config.toml
num_hidden_layers = 17
hidden_size = 512
num_attention_heads = 8
num_key_value_heads = 8
head_dim = 64
intermediate_size = 2048
vocab_size = 16384
hidden_act = "tanh_gelu"
norm = "layernorm"
norm_place = "pre"
norm_eps = 1e-05
positions = "learned"
qk_norm = false
attn_scale = 0.125
bias = "all"
tie_word_embeddings = false
parallel_block = false
init = "normal"
init_std_qkv = 0.0206
init_std_o = 0.00354
init_std_up = 0.0206
init_std_down = 0.00354
optimizer = "adamw"
learning_rate = 0.000912
beta1 = 0.9
beta2 = 0.95
weight_decay = 0.3
lr_head = 0.00816
max_grad_norm = 2.0
warmup_steps = 224
schedule = "wsd"
decay_fraction = 0.58
decay_shape = "linear"
final_lr_fraction = 0.05
batch_tokens = 131072
max_seq_len = 1024
doc_mask = true
train_tokens = 739200000
max_steps = 5640
dataset = "wikipedia_en"
MLP neurons of a small language model. Each row is named by its layer, matrix (up: input weights) and neuron, and shows model dimensions 341-468. Each number is 128 + 32 x the weight over its row's rms, rounded and kept within 0 to 255. Numbers have three digits each.
A block is one neuron, or neurons of one layer that tend to fire together. After each block is what it responds to, as a language model described it from the Wikipedia text at the highest values.

L3.up1228:154056179167085142107090194125133163097075174118146100182111121133148121144118122120125093118127165073099177141073159141142107114180080129123134174134152205138094114053202179101149097106146087120027131117141168182146102085129085086058173110101154092125090124143121163155152117155101165163133119053097130170161177122130128133118119168107149140101077145118158101195126126181149114154153
Responds to: Adverbs and pre-modifiers. Adverbs, most often the -ly/-ably/-ently suffix piece, plus also, later, particularly, more, both, placed before the verb, adjective or phrase they modify, e.g. honorably, particularly useful, later replace.

L5.up712:175128169122068153074148124177097159131103106178127078165147120122163140118121079124094100128149110065161116132124103153075127129181100164116177188187111160172106177084178136124105054167134106126067138154137169186193134148170102156121131119126164102076082110092128184098178124143143145183126166131138160177141146121160152102146112094136221069109126181143135147111134089114101111119119
L5.up1145:165136154124112098124157185131171143114102139104144131159131135128144162113172143093130157141160097072194099117156149199108116084113137125198119180152127175161129173115225119169131109191114113128068138129175126150112107148094139144173188100144173044154087140140167153111158155153120075149151154135087129136185130177145157105108099144124170100153116152151102209086127112207133151146105
L5.up1264:079093195167122122142134160151134144090086174088121142159124117117154162147138192113148102089137107106159127121073053098142105100137131095158154176119103130074127164079197146117113104142120099143084105135143100123117159163112140177059149116135145124098083099097180164066172151154114126151143092112106132157142088102136153074096141126106111131096136184137167195123123092192137096099142
L5.up2014:179118177111141131091137179196088128114142158149146132129158124118169141117118158103102125113187104089181149111124100153074103119185114144135143166180108141128123126111194134129107090115158165113084072142160148186176166092118107107135170099116097067130111146077160171121186147134117149176099147138111175164214121128171157092117098091124217076097109175132196125124128070149102108147115
Responds to: Adverbs before main verb. Adverbs and auxiliaries between a subject or auxiliary and the main verb or adjective, such as normally, commonly, also, be, often.

L5.up163:162113145081128098126110155157133213132132162149111155125107097086130111118123136112156109136159115164139135146099119116078069178185111099098131150164158196195105124105121144161101165155171148043141137156108112112177126119126105111168134146113149096151111135131125168136081078138116114163148101097103135136099179117130181103089157160069093085060108093143120170075171122220109099200089
L5.up615:162134120075119113143097166141083152132136172136148150123140176097140084130154137105126122171130138133105173106053090090114129146186091100102125157146106160088157108129103107156066147102135129076155092144140130149136158169156079096140130157157166102062173156169155089124118128118114196117090179132136102172109087106124094098105107173095129150161116103072160146148129095130119086131131
L5.up1321:085109165067108094072125172119189187154110194129177116144106137115167129112096162139153134076064138088103110149120068084127085147104118152106148139121121160113129131119139093121089150150166091068137162099180145139118111130169120173145114119168156114115121126171097207167101139108090199147185104117094126147134155131120146090118092108100104113177140078073161146132132118127147169159077
L5.up1956:136099156132126064087145203139087172135148102166088130172165148120172126141139098129126095169146175088114053125121063168046138139192128162126159148100165184105131120128159162086105096140145073087118142147099102066126118120157173137158158119148116068123051104135148138139114121127113163126102115160082100106140132145168118156037141089180142100141125138119141127155104130134081111158040
Responds to: Numeric table punctuation. Opening parentheses, decimal points and en dashes between numbers in data tables, such as converted climate values "(86.0)", scores "2–2", and percentages "2.71%".

L8.up253:131160090102116089191145151188066164105097138163107104108110206096147079189136166145128121135155097118070087130131130107101160171093118147146182086117123094150119137116127071124115142118159162162155144137128139145106136090185092147136148038152096126146132168207123115071067092125107090168082130150093097136134162075127169096129116086148148099081073141125123110053139129181087146117104
L8.up420:127176170071115206135188155142121125157041182109129143092102177142134118179118162156127109124107093115091124143111144121119145110108108175175129109101123146164148147116120113100092106094127123133059153094159175132138141122113141126145121103146130152153113150108101123073071058148084091121078148107104142174141092071167103099135118108139149132123116130118095114131125126189113159096219
L8.up1557:192096164106162118077228160136128161126149110112140053108093126160156133159125116157096114092143113125075104074115165165088182129118083156115124110165179102091133175104113117073086114140135133170137129130146175126141123141122158064092167131191181117129163149177132108100093114209100071148100134150097121172129123114108161156098145129184100086164154050168072116151137113145114127104127
L8.up1584:135175142138092134139192203188066191139108099080150135100100134106149168146129131106122122122123078152154117147100092101122127120100088101130144107163086129107140117073136095135137100116162131140106151109128168139128172120102142104131162140124135142156127165141136103092109063125079131152117136131100125198122147084149146115075120081134117125094115066124052139079147073160127129116095
Responds to: Mid-word pieces and separators. Second word pieces, especially after "sec" (sec-re-ts, sec-ur-ities, sec-lu-sion), plus hyphens, pipes and brackets in tables, codes and lists.

L8.up1031:146168108184139136123105086131144069089105119153106108134092153146169185121154139152164132127124131118109097116077133126135144112105170146162025108153097186034207123120129117080186164081063170157102142126128126157071141087128131104135166138147122153154059209089085106103082158130155125172156074093121108125080171121192117149128152166153140117165014147140158068126116115180133089164096
L8.up1038:152118148126122076091108181165103142131068157139121145105109170088121133156083100084110101101143130149114116125086130092086123156141102087165064136038106086087169112134145134095106109105145123105161149191149094111191165066160158110054140077080096086121139165091119146126113100126125136176144153173175092085139130108194129166121137102192151185105093128108127098069106171192105156112090
L8.up1254:185139114148129146191105196211143126152088144134113117182152159095166167143183163203120123126091121109161146135112086138124173061107177090143073139132147049106120051114146135110095176127152178178117135190193149145120150083129157072117167107173105153161097124133138166124148129088101115188143078173104109117153168042156098097096125123148083159143089112138130085123120166157087136144076
L8.up1534:108141126088119111110108110159120096143087179171174131154173153095142175186134128125118163141114127183164088153087084168146122131086112074156082171154120113060182122142137146101149133142100094122069087138150142130151147090113164127082105064117120181105116095107162193081112138134121141130145040111101150173116165103135096159073109114135114143153137126119126032143085127178145131128156
Responds to: Possessive apostrophe. The apostrophe in possessive 's right after a noun or name, as in ship's, Women's, Madonna's; sometimes closing quotes or prepositions.

L3.up758:146165142092128209117072142085185154153102113132142112090169170131135099133157115168148155127133132116158092134109100140168175129139118177137103175142121154129175033101149131097074140092136152115107101061164096155170099120210123100091139092138095108141112171157126142127136081126117136173146128151132164228162109077122130167127124122187146125184122083148124147128126113154157169111111
Responds to: Word-final name fragments. Final pieces of proper names and abbreviations, mostly in tables and infobox lists, such as Ast-wood, Tud-or, Wang Went-ao, D. J-., Shelbur-ne.

L8.up263:175132175145119137119085160152096155078135165123126107199135070090113132117112121148112117134069181095102132106152129108136077152180163134106156117059143092092114087098129110106172154161134085128137116086116098093164157057138132082059156144149107101103157172110176174113090137127133152142095129113167110145091076152133180143106112147139072119129117108083033169121132114114088097085107
L8.up440:123126111099143118168099083156041144132125163135135131184099099095128128113101144064184136178206152140113154159103062123088140156151157109139110128104113146136115098117150146149124201103109142148173118131139151122114177074231156085104112124163125119120103121101116175101085104074113159176112176109126140159107127132140121130144098149168133126134110091142134191117099087137140139115073
L8.up519:152118112089108134067068143142066124141128157129137114148144109073138114117087145150161079113118144111136047122118042097161122122166132162059058125119161115104070082114139117085147121145149169148108128137155114168191129062148167054093123059141116128175135201097128151144114109133117115185158068127114111213080102106170154171129135148137161131174137124115121151155119090112120148107080
L8.up1381:165113113135080119124083124129120133130114174152189124140089086095128137101151121169125096124195178149126103096192109120096096129210147127093123153103137117115124066119144153082123146128103131126149186119138099142162156014158150090065101114142099160113126134081144143125077111107128158150118164119168136139091127078150141208187182163156125113110123052089049106186094084134124109149080
Responds to: Surname endings. Final token of a person's surname after a first name, often a word-piece ending like -man, -ner, -son, -wick, -leton, e.g. Hoffman, Shackleton.

L3.up1310:118101129126080104126134160173103196109167148143140100182160126119166122182109144138078134105148109118140119159099112160085103115131121114127172097144129143137159088109139151108125133169126136068105127108192153181102117130164178131122151086124094126144120146136123130147111127131122145120164124178111142121129094083138112127132119106146141128122153094104198089143051143142133148099121
Responds to: Infobox and list punctuation. Structural tokens in Wikipedia infoboxes, lists and tables: line-initial bullet dashes, colons after field labels (Family:), closing parentheses, final digits of numbers (18.6).

L8.up205:134146143105115140101120168101198135065095089102129145107144074150131155106222093179046112128155148198109077117110111094153104082133174129127168139096140123118153102116157124102121140112186153106153164128200138076098070155149147124105136068129106159073158108190128243114076131118141112178131164115143184138105138122143155110133124097124089087173147117155162144062157104192096117109133
L8.up678:118140168143119130108114175079099151167103123160122129155139081139114147124166122180118145092145155147122119114105093163076169134126119153097151181146067150088097172081150101132158102151087069115102140036124172093176121149149126110122145047109131134111141121120147143125142133127121151140153133133048143102111148139122151172118088099177198123098129140215118127153140084129147137151157
L8.up1143:187126151077078121137089186101122159108058154140086095123120130057131091155106141132151095121157081119115153132124139141046101137177098159145115144184097120086160143148138109150189142129172163135067082117138136138174186166144157131049148116069109164071110115135167131073093102151184122189118103106115131142146153098119125151116165151087146133080123171110093115129128190165121125169123
L8.up1972:175114167103111108141141137098185189075105125141071107163142098085146116123130107209114153140132091123102091116104111156121088145149108103146121134177161167126181083101140136106161117082131104066157121111150164105146102128137143130112128129136085133078090117154218145162134118171111164192099116142116190148160197147128124165121187125141219101121088134096106094145121114158103184162130
Responds to: Slot before a bare verb. Words right before an upcoming base-form verb, mostly infinitive to (attempt to, tried to) and not/never after modals (could never, will not).

L5.up481:156080088085131143129170123152080099139102144102157148157107164072102169108197117052126086142114123153140154113102151109135174094161152086080084106133124135071135064138131123103137158122135177101138121149114133094133107116184138066032136156151191138121103129084121142138179137111138150122098141143132126153047104099120078135163125161158094101123125052195164185078119105116158094134150
L5.up1069:154100127111138162063097169116130109143119093173158141143195175085106121113156105101141082123115154149102160114144107115089147166181150120118123120152116132105116067101154139018122176159097170123096130090107091068157137127191151080111103138149124162127133161098122104161163162137122166155102155154162106140083126114176126226131105143139136091149127082114093116119138074185138164162142
L5.up1127:195140150144135125092108117125096152134073155134140124140087103117100099081170118158129115086107098093069124163196153092123131109170117072080144104141142169049117073117089129114157110103106138100074173069110111110139147151156121109084112081142131151100095132090184122146103126146154195188116137143089109136070104131139123125152114202174144090150128080123112100145127100185086100117143
L5.up1672:160112126114141144074071164114128149125119149137149173110180158115104085092166141179093091139157177124112113116141042106158114157168167137080115121115137104082120079119161139070113155131107171111103109081116174130150136060137117087096100094137135141124118174168152154175138115119112139130119114119138121179068142126202169180144156130127143110174119082134157140123127104144129129156125
Responds to: Person name endings. Final word pieces of people's full names in tables and lists, such as Hanneman, Smith, Jackson, plus "and" before a list's last name.

L5.up852:109140175133135143135051135112066162140120139155153128095148150140167171115141117109151097120110152159102089138046078133099214138160170087096087134114152121099147153110079108093093192146127168097120122104132109102192174143118082058133121133143136092094133137099121066066125119157158108141127169108156126126103156035136125151072106116115151167169147093202138193183134142146138116144096
L5.up1031:146078141120144136119062220110133142166104164125122145103122111144186167100103080136142119070202144193135066110076139067141163099176167119130078176093140189111182107113089142060175169116111177160059192099141107102168193114146088048155137072142104129142096135059102105116071069140117139171107125144103101161073133114203174128121139153116153089132157136142141156204126132157163063125137
L5.up1943:181112142154124104109070103135115136142141124148106087089151186149142125077108135143210160108150146119093127154125077088133116099154160103100087120087111139121123152140078173065128132107110113117124128055117101139158150086075118085137160121134118091131126100078158157121077153072058125143129132128146192122075143161148100199104137117147165092105143048150145128181096136203145113110108
L5.up2034:157114117153096142159108146155155126157122130129157123188096119112160183133141070145126130107170125141094080125143101052147134072158110102099082123156135092118145110116175146078197120144095132134118156042125136104087187133104111059130143123130126161165102131084158118089068088064136117164154134108115188169053116092197119169125193200170135137155114075097149154163104129210129078152121
Responds to: Apostrophe in possessives. Apostrophes right after a name or noun, mostly possessive 's (Serbia's, women's, Jerry's), plus minute marks and pinyin separators; sometimes mid-word pieces of foreign names.

L8.up764:130090154141134122082197127075139112112078121147118134131178115147183082151140132155128208141120100139111124155108063154053137174161155149158212159137062159152155159112188146093089147100125090116118155131150142154096114161105148171187093133139069139052100099171175141174113185138116144135152119062082132077142141094132102179103142138097175164111136148149150093144101163178076119160161
L8.up1293:106163183090127104103090149157087148117064161124107080166084146104133141125160093084115124138098120161121078127156134149096117147191178100116157206192121118148112153144148139105113067119195151089142154158127149118152149142176119105112175159172135118092133119126110097115153122133128151176143121120109141159129076081128130084059154148126132162116145169124153130121093190139104152143145
L8.up1571:082125139120137107118142161097084171130117159160163133165148102138144147158162074125154145152139069135134107141127088159113097156210154098152197182128080145147165120149133156113072145104139123126136146136128125101145133152105150077149174156145137134093093108167153132148132143137149188135154086101055080123129158082122089179106105096110136161157138148162119164096114173160118107104108
L8.up1664:190113085167067150096135148131159138125162125177122094166122178057120210147103133134120070135110144161159111181123084225091114096155181131134168124134151181139147100141134159074113080122134110092062166112108139147171090147091179109157109129084124114122159125125141099163170230097103120114165108151100154072129095133159158138124062187174125163200124145103121125134130166124065121132124
Responds to: Predicate start after copula. The word that begins the predicate right after a subject and its verb (is/was), such as not, a, also, one, or was itself.

L5.up610:123133126087109156153117165108093126171101136109219165147151190126141118124091111169128065145171180106112064154105108138071160105145162080093152121081087123091130122120116132155042089093163113063072164111107138128158112121161127066089189148178137101111125134153068115092134131150153137142137159128157105138095126032183056120103072130177091107159121101130128141119107143115154121125101
L5.up628:166126104161103134048164191082115147116123134146182150167152197115125138111124111141125129072161137137090127129153123148098128092148099091137116153137090162050140150119156131144151149139142107109000113148112142131179148137160156136098134060115163108138116134102137156151152180149124152149142082072109112129126158102126106142129095155179119153158101116164091102212123085149114120167122
L5.up745:101148093152110149103129191153080169136159184158144135078209206144117119120126097116120079164067193167137128130097072101077163123136165095141084173102124148122176184131082137108111125136097106072111099098167147155115165135157220101115197161175100085095103130123156117134188109175089158163187157072111125104077128105186031094137104126148101161105138086106122122166094165137114120128079
L5.up1380:152153145142102153132118199079138163097129117154124095166162174103081154143081112121145069107208223116096160160130105177162170108126093072166128135171109190105108122127102137154145123066188089106092112083150177157160125144141153072129166163169119059075137117115149105116194126175048176134139153126076121143079138143206108101114111098192100198139128110097151129178105089207160121131131
Responds to: Definitional lead-sentence verbs. The first word after an article's subject name or its parenthetical in opening definitions, such as is, also known, born.